config = dict(
    n_kv_head=5,
    head_dim=32,
    norm_place='pre',
    rope_base=500000.0,
    attn_scale=0.177,
    init='uniform',
    init_out_by_depth=True,
    lr_head=0.00561,
    schedule='wsd',
    dataset='wikipedia_en',
)
MLP neurons of a small language model. Each row is named by its layer, matrix (down: output weights) and neuron, and shows model dimensions 32-95. Each number is 50 + 12 x the weight over its row's rms, rounded and kept within 0 to 99. A neuron's up and down rows have the sign that makes its largest values positive.
A block is one neuron, or neurons of one layer that tend to fire together. After each block is what it responds to, as a language model described it from the Wikipedia text at the highest values.

L5.down30:72 40 45 26 42 49 52 56 39 58 53 53 53 72 42 64 70 41 52 58 47 40 33 31 66 53 52 74 47 48 41 40 28 42 27 46 26 44 37 57 65 51 53 52 55 53 55 69 48 39 65 50 60 23 68 70 54 65 75 67 75 62 47 76
L5.down144:54 48 64 37 52 49 64 75 48 57 51 53 39 51 65 56 33 54 55 46 27 67 62 55 74 37 49 46 62 48 56 60 60 59 53 51 67 20 56 50 19 43 47 64 40 47 63 32 55 50 51 64 48 42 50 44 39 43 35 65 49 54 58 47
L5.down162:34 64 63 54 45 62 37 47 29 50 64 75 46 58 29 61 53 58 41 75 34 38 50 57 31 41 24 63 40 69 72 48 47 46 54 37 63 58 55 53 48 58 44 50 56 50 34 65 39 53 54 40 32 53 72 35 67 52 54 51 77 47 13 34
L5.down188:62 50 59 41 61 49 51 47 46 49 62 46 48 56 61 49 48 48 44 57 38 64 47 52 42 42 60 54 62 39 27 46 53 71 28 59 59 60 54 58 34 40 61 26 32 28 40 46 42 57 49 53 46 51 65 54 60 45 54 49 55 36 60 46
L5.down227:44 63 44 52 45 54 25 55 53 31 39 36 53 36 58 31 46 46 60 57 52 71 46 67 48 63 61 46 52 49 32 64 53 81 43 42 35 57 41 50 64 47 46 73 43 53 53 60 67 59 24 41 48 45 71 61 55 61 53 41 44 29 39 28
L5.down257:44 37 33 44 50 54 64 69 73 50 47 54 57 54 52 36 52 56 34 46 15 45 52 34 47 44 55 31 34 48 46 32 71 43 57 35 83 58 59 44 33 62 41 30 39 69 45 52 44 39 51 59 59 41 52 54 59 66 37 52 54 59 69 32
L5.down289:40 67 68 52 39 57 53 38 55 61 50 65 53 23 39 50 51 58 72 58 50 31 41 24 47 60 56 46 54 37 40 62 42 74 43 44 46 53 56 47 48 50 49 51 66 62 47 49 31 22 69 69 46 47 64 47 27 50 59 40 59 27 43 10
L5.down310:51 49 45 54 59 35 43 52 58 28 42 51 40 34 47 63 35 51 59 42 53 48 41 41 48 35 36 25 67 39 54 50 42 60 35 56 59 45 64 59 50 43 40 71 42 44 59 48 40 55 51 58 28 69 46 52 29 49 50 54 44 67 24 73
L5.down464:50 46 47 55 52 54 55 43 65 48 38 47 50 67 45 32 59 47 40 40 59 47 58 45 54 54 54 51 48 35 51 50 71 42 65 40 42 51 58 62 47 57 64 33 61 58 67 42 46 72 33 61 61 40 31 62 30 47 51 56 48 63 72 64
L5.down548:39 72 60 51 43 63 47 55 53 45 45 42 54 50 68 53 36 53 36 68 41 67 39 32 53 53 45 53 71 52 49 51 37 31 41 42 51 50 60 45 36 67 30 32 58 36 42 27 62 53 69 57 64 37 44 49 67 55 48 56 55 46 50 53
L5.down640:36 53 32 47 38 35 49 44 63 42 60 50 50 51 57 36 44 58 49 56 44 48 61 65 60 39 40 58 41 72 50 26 64 63 53 51 49 58 41 33 51 33 55 51 37 61 42 62 57 54 63 26 48 59 51 37 27 49 25 84 58 42 54 37
L5.down663:75 63 57 58 65 55 45 60 25 61 35 70 47 18 53 40 45 41 43 58 56 45 40 41 48 43 27 75 54 37 44 55 55 65 43 38 30 52 68 29 60 71 47 61 50 35 45 66 39 59 38 63 42 38 38 60 50 29 51 57 47 56 50 49
L5.down668:48 33 73 53 60 57 55 42 61 38 36 44 38 65 28 67 49 37 66 56 39 25 41 50 58 65 63 45 62 63 48 62 48 38 65 53 62 44 74 21 54 45 68 45 50 48 45 58 45 30 32 58 49 59 54 54 47 65 49 58 37 61 58 57
L5.down736:30 54 59 50 32 46 26 49 53 38 54 47 51 51 54 30 28 45 68 70 35 52 41 67 54 53 56 69 46 50 42 70 63 52 56 48 76 37 62 66 40 57 48 49 37 39 38 44 43 41 53 51 33 46 53 52 45 58 40 35 35 38 51 47
L5.down782:57 51 57 53 46 65 58 58 46 65 45 56 46 53 57 36 40 50 58 63 45 59 39 30 67 66 42 48 47 49 45 30 64 39 61 37 66 25 58 40 46 51 35 25 51 46 61 52 50 34 27 49 49 36 41 52 37 60 44 57 49 65 52 56
L5.down789:55 50 69 54 44 46 60 24 25 43 73 53 60 33 54 49 60 65 70 66 41 52 35 64 49 68 65 59 60 40 42 63 64 67 53 48 30 46 67 68 45 72 41 44 38 52 64 43 38 67 58 54 61 66 55 41 61 61 57 31 52 46 41 53
Mid-word fragment after split-off prefix

L4.down61:62 46 38 59 47 45 48 61 61 49 66 56 27 44 40 63 32 61 45 44 55 55 59 40 59 52 68 44 72 54 65 48 44 45 48 40 54 65 46 66 50 43 41 72 44 43 36 37 56 45 49 57 57 47 55 37 69 29 45 55 59 55 77 50
L4.down295:58 58 39 57 38 54 34 69 59 38 54 65 38 33 54 52 50 54 44 45 61 69 47 48 46 55 38 72 50 34 74 46 49 61 55 53 63 46 53 65 41 51 63 30 36 37 34 60 60 52 48 60 60 42 49 37 68 28 42 69 49 57 70 46
L4.down359:51 53 42 53 46 49 63 52 61 53 52 72 49 53 41 29 43 61 42 49 46 74 56 30 53 64 65 56 66 45 74 44 52 45 51 65 51 40 46 69 46 57 48 25 35 30 42 34 59 46 55 52 52 44 42 36 65 41 47 55 56 62 64 44
L4.down535:31 49 50 46 48 20 53 39 53 64 52 47 43 51 54 45 54 55 49 49 42 66 49 44 39 55 56 36 61 62 47 62 48 48 62 35 65 55 33 61 44 31 35 65 50 32 56 60 52 31 42 54 51 50 69 39 64 29 58 79 47 72 62 30
Line breaks after rows

L3.down627:68 58 66 61 46 30 31 53 35 42 57 74 42 39 47 64 58 51 48 51 50 75 58 35 40 52 45 58 55 49 74 47 36 56 39 58 36 47 59 29 31 57 54 18 56 66 42 42 35 71 34 63 50 68 46 52 63 35 47 49 50 48 37 62
Section and paragraph breaks

L5.down105:48 57 23 46 46 41 67 35 32 41 55 54 50 57 55 65 49 59 55 62 48 40 51 47 51 59 67 76 40 37 63 59 50 59 55 40 44 29 47 56 67 40 47 48 74 49 33 72 42 52 48 49 45 59 50 63 44 42 57 44 60 53 62 45
L5.down169:55 59 47 53 40 41 46 49 42 43 49 57 48 45 39 54 46 60 45 52 50 68 54 45 26 56 57 55 53 50 99 41 38 55 64 43 48 51 53 53 45 44 45 00 50 37 56 41 51 38 55 54 69 48 48 46 46 49 53 59 50 53 49 58
L5.down217:41 49 58 44 45 45 58 62 46 34 67 76 42 42 35 38 44 66 64 39 34 55 70 67 56 46 57 43 54 72 83 51 49 39 59 48 15 51 35 51 47 50 37 32 52 42 61 34 52 79 75 37 46 53 51 64 45 57 51 40 39 62 30 49
L5.down316:52 55 79 53 48 67 42 49 66 37 49 56 55 39 37 43 44 47 70 51 52 56 31 40 44 34 42 38 66 33 60 42 57 20 43 35 33 43 69 47 64 61 72 24 54 42 47 51 64 76 40 54 36 46 45 46 62 53 40 32 72 70 54 47
L5.down324:59 43 42 39 32 47 41 42 49 40 54 76 38 40 58 54 62 70 55 56 50 59 59 51 60 63 61 46 53 41 80 59 63 52 65 58 52 33 73 50 59 36 51 00 52 59 40 55 49 52 55 38 54 55 50 49 52 42 41 79 51 37 51 46
L5.down364:52 67 68 46 52 37 29 17 55 42 49 56 44 48 56 36 61 53 45 41 47 47 74 66 71 36 53 69 52 40 79 43 45 31 50 58 59 45 58 40 36 38 48 43 63 58 60 58 30 56 50 50 64 69 35 63 24 46 49 43 54 51 34 55
L5.down365:55 51 48 59 80 65 45 53 64 41 52 38 65 58 52 48 57 57 16 43 38 37 51 38 37 35 62 44 37 36 63 46 80 48 47 37 51 32 65 35 66 48 61 53 43 46 67 39 71 39 60 66 49 28 47 61 73 27 71 43 44 52 59 49
L5.down384:50 48 53 91 73 39 61 41 54 56 64 46 55 62 48 32 59 59 55 48 42 66 62 47 49 57 40 39 52 50 78 67 53 73 67 78 48 61 63 53 41 63 70 00 50 48 32 40 40 72 52 48 47 36 36 62 54 60 50 52 57 56 41 52
L5.down436:54 47 51 53 43 45 53 49 50 45 53 58 52 46 51 52 58 49 47 51 51 75 50 45 37 53 53 51 50 52 90 60 59 55 55 53 47 52 46 51 45 49 48 00 51 49 51 47 46 58 43 48 46 50 44 46 53 43 52 57 54 45 51 49
L5.down479:52 48 64 49 30 55 43 64 42 47 56 49 50 53 47 69 49 47 51 48 60 67 55 41 32 57 58 55 52 40 56 57 53 54 84 66 54 61 45 58 41 40 54 00 66 41 39 47 60 63 38 53 64 68 47 26 59 37 41 36 47 61 69 51
L5.down489:62 54 49 39 53 48 38 56 37 48 67 64 64 36 66 45 39 52 65 63 51 67 51 57 57 51 54 51 40 36 62 64 65 54 57 43 35 45 63 44 54 41 33 43 44 53 50 36 36 58 58 45 45 50 59 34 54 56 51 59 63 40 54 50
L5.down556:52 58 54 46 35 48 47 50 32 56 60 54 47 46 48 54 70 53 41 53 25 59 58 54 50 50 53 64 54 51 70 66 33 46 62 41 54 62 38 58 46 51 47 00 49 40 26 47 35 50 29 60 38 50 56 28 45 55 46 50 49 52 50 45
L5.down574:44 57 57 51 50 44 51 63 47 41 64 65 40 43 41 62 47 54 53 45 55 62 51 49 56 48 55 48 45 50 86 48 52 53 60 49 55 59 39 61 49 53 50 32 53 44 43 38 56 42 45 59 59 47 42 38 59 38 70 59 48 65 61 44
L5.down693:53 56 54 45 46 50 70 51 41 41 62 62 37 38 50 43 53 48 54 46 44 66 58 55 26 74 51 52 50 48 67 64 59 58 59 45 41 45 52 37 59 49 48 00 53 53 50 55 51 39 39 54 51 48 34 50 53 40 45 56 42 44 49 46
L5.down787:65 44 31 57 50 44 55 54 71 59 44 53 37 56 63 50 37 51 45 58 57 58 51 54 50 67 69 64 37 64 25 73 42 14 59 50 20 54 33 48 70 56 50 00 51 66 19 43 49 26 48 63 65 57 51 48 70 41 57 34 43 71 67 72
L5.down830:43 63 30 62 45 47 51 44 60 44 46 32 27 58 55 53 53 54 45 46 57 63 40 43 50 58 54 42 55 74 43 32 82 44 73 52 64 56 53 66 46 42 47 00 38 49 61 48 54 47 34 62 69 45 41 41 58 52 54 72 33 58 80 47
Paragraph-break newlines

L3.down425:45 54 46 52 62 64 59 55 59 50 39 55 52 45 52 38 35 55 38 41 42 42 63 62 58 64 54 53 48 45 70 78 26 73 39 60 73 34 34 44 56 55 42 84 60 40 50 50 45 68 37 56 50 35 50 57 50 57 42 76 46 42 56 62
Final digits of numbers

L3.down380:36 40 25 45 52 50 50 38 39 38 52 56 34 41 45 61 50 51 54 69 56 63 43 35 52 29 55 66 46 43 44 38 39 54 55 48 47 33 76 22 35 55 37 72 72 44 51 51 28 46 55 22 40 45 45 57 54 42 51 62 62 66 56 58
Mid-word fragments after "an"

L4.down33:48 44 27 42 66 54 48 53 22 30 31 37 47 35 61 45 44 61 65 17 51 42 59 47 60 50 62 65 50 41 49 67 44 63 35 52 45 51 62 62 64 40 52 88 47 56 50 65 66 60 63 45 56 49 41 59 53 37 48 31 45 49 49 46
L4.down236:43 63 25 61 49 42 39 54 45 35 49 37 37 50 39 43 41 53 59 27 43 37 61 67 52 36 49 44 44 51 71 66 50 57 86 39 58 66 35 40 52 65 48 45 43 57 49 40 53 41 57 54 50 51 50 47 19 49 49 50 59 55 47 34
L4.down403:44 52 19 53 67 32 42 74 48 49 53 46 47 55 36 70 64 47 66 45 53 58 44 54 72 45 36 68 58 40 74 63 42 31 49 64 45 55 32 62 56 62 34 16 34 30 76 38 53 63 49 48 46 57 43 50 39 60 47 39 56 46 70 56
L4.down752:53 42 57 43 44 42 50 49 33 43 57 37 38 49 46 67 58 44 33 39 39 32 60 50 38 37 54 18 55 53 42 73 26 42 60 33 58 37 62 60 48 41 58 71 66 52 58 52 54 43 60 55 50 47 77 59 49 49 39 47 52 46 53 50
Mid-word syllable fragments

L4.down191:32 34 61 34 35 58 28 49 57 38 62 60 54 49 67 61 45 57 48 42 40 55 64 52 57 38 42 63 52 52 56 38 65 51 44 47 59 43 46 42 35 43 48 12 34 68 49 21 64 76 55 28 37 57 55 64 34 69 61 66 57 48 46 46
L4.down192:36 57 39 32 36 53 63 38 43 41 55 64 60 69 56 88 47 76 49 33 47 60 48 24 55 57 43 35 52 72 58 76 51 43 24 29 42 60 72 46 45 53 41 47 51 44 50 32 57 56 41 31 33 59 39 46 37 48 40 43 59 55 40 62
L4.down320:16 42 40 33 58 44 52 63 52 49 54 42 68 50 50 52 52 66 41 66 76 76 59 54 54 43 64 60 25 59 50 73 58 57 57 51 64 47 41 56 44 47 49 40 69 58 49 42 58 28 51 58 32 52 43 66 42 39 54 38 41 61 48 67
L4.down729:38 54 34 38 69 57 48 44 62 31 58 50 49 51 32 29 48 62 57 59 39 44 41 40 63 68 65 58 42 58 16 45 26 84 63 66 56 63 43 52 51 38 52 48 48 35 55 53 49 56 78 44 79 34 64 48 59 50 43 67 34 71 62 55
Final digits of numbers

L5.down20:46 51 49 49 51 56 65 67 30 23 41 43 57 39 51 51 44 48 64 25 72 37 53 55 67 36 48 69 43 47 50 50 46 60 40 53 55 39 56 48 47 47 41 54 72 30 46 21 28 24 42 52 49 39 35 55 47 57 62 58 48 35 32 38
L5.down27:63 70 49 39 55 32 46 63 59 56 54 49 57 64 36 54 51 48 37 37 34 52 66 41 41 57 46 39 58 52 52 70 45 57 40 35 60 63 67 38 49 62 31 42 42 43 52 42 54 63 73 32 52 62 41 48 44 50 60 49 58 59 65 48
L5.down28:54 36 40 57 54 51 49 57 54 84 60 63 45 44 44 49 37 69 20 49 36 46 53 44 60 34 28 51 40 65 52 59 28 21 40 58 35 49 56 45 63 40 49 59 24 63 46 60 50 62 45 39 63 29 46 71 50 34 51 51 50 61 41 36
L5.down39:45 52 44 60 42 48 49 49 53 48 44 51 41 69 51 31 62 45 64 56 33 29 53 50 55 40 55 69 53 53 70 60 32 49 58 83 61 54 39 59 64 59 50 47 48 69 35 36 29 50 48 62 51 54 55 29 59 53 46 66 49 38 43 50
L5.down71:69 47 49 31 62 62 61 81 62 37 48 49 62 57 61 58 47 42 28 73 51 60 32 53 50 70 47 55 56 21 21 46 60 43 59 29 61 43 53 30 46 54 62 33 66 50 43 61 37 51 68 42 42 61 59 41 23 48 24 32 37 43 73 72
L5.down171:35 58 60 37 69 27 58 64 53 49 59 43 55 64 39 51 47 55 54 48 59 52 60 60 53 61 55 57 52 43 52 44 65 22 48 29 53 54 56 45 55 71 31 73 36 39 60 69 53 29 62 62 51 33 63 39 36 63 41 72 42 29 42 52
L5.down176:59 50 55 51 46 41 42 52 48 53 66 70 69 51 70 53 59 53 43 46 27 51 48 56 56 76 56 30 48 35 34 64 45 84 52 51 73 56 45 70 56 50 51 76 54 67 49 43 63 53 46 45 64 72 45 37 48 58 50 69 48 55 31 49
L5.down205:38 47 67 79 57 37 48 34 61 70 57 34 33 59 35 43 50 65 63 65 51 49 65 48 58 45 52 40 43 56 50 54 63 22 30 47 72 43 82 40 37 62 55 44 63 29 48 46 51 27 33 49 54 49 57 78 44 33 41 58 53 61 66 49
L5.down224:38 61 43 52 55 41 65 52 56 45 49 53 40 71 74 41 62 61 45 76 56 49 63 78 64 53 50 52 48 35 56 66 36 49 63 27 76 54 52 41 23 68 25 31 34 58 59 44 43 40 40 55 67 48 53 49 42 53 39 54 30 48 46 51
L5.down235:48 51 66 45 51 48 65 57 45 45 71 46 52 71 58 38 34 56 22 28 28 43 63 61 45 26 78 89 63 31 34 51 37 48 48 46 57 55 48 52 55 32 36 14 35 61 53 40 66 68 60 73 59 61 37 59 41 60 39 73 60 59 26 48
L5.down321:52 52 68 64 66 61 69 44 33 59 49 56 51 41 39 65 52 29 51 39 44 54 20 30 57 20 35 42 39 35 46 42 42 69 65 48 50 51 46 40 69 28 51 73 63 48 57 56 68 35 42 49 70 72 44 36 63 54 54 38 56 46 42 50
L5.down326:28 47 57 41 62 37 65 27 45 36 40 69 48 47 32 57 51 35 74 41 68 69 64 59 51 43 42 53 40 43 51 50 54 33 37 37 48 55 49 47 63 51 55 44 78 39 37 73 49 30 52 47 49 64 42 51 31 72 47 45 57 45 22 40
L5.down554:62 33 60 55 76 61 62 22 39 49 30 42 56 34 44 50 85 48 71 53 74 34 59 28 37 58 51 57 58 42 38 67 29 65 59 64 47 54 60 84 65 72 61 63 33 48 36 49 51 34 33 48 24 41 41 62 51 49 36 70 59 62 59 50
L5.down674:50 58 47 49 41 44 44 30 54 55 73 61 42 61 73 46 45 22 52 58 62 44 48 55 64 63 39 43 50 16 54 58 46 30 43 44 73 61 38 56 71 50 52 64 41 45 63 72 54 46 50 61 39 44 42 64 47 60 57 56 52 53 54 50
L5.down696:57 35 65 47 40 53 52 53 49 37 32 57 38 47 40 36 36 56 76 50 47 37 56 57 30 48 65 49 69 42 34 73 65 52 37 59 72 66 32 59 44 52 45 50 68 67 48 48 61 28 65 59 45 59 76 55 70 43 68 46 62 57 48 56
L5.down720:42 66 34 67 68 32 44 48 40 55 53 35 40 42 51 78 51 51 71 53 48 61 60 29 52 36 63 58 40 35 32 83 54 47 55 55 62 54 58 61 49 34 51 47 43 42 47 59 47 44 51 30 49 55 39 53 19 53 33 69 37 46 55 58
Digits after decimal point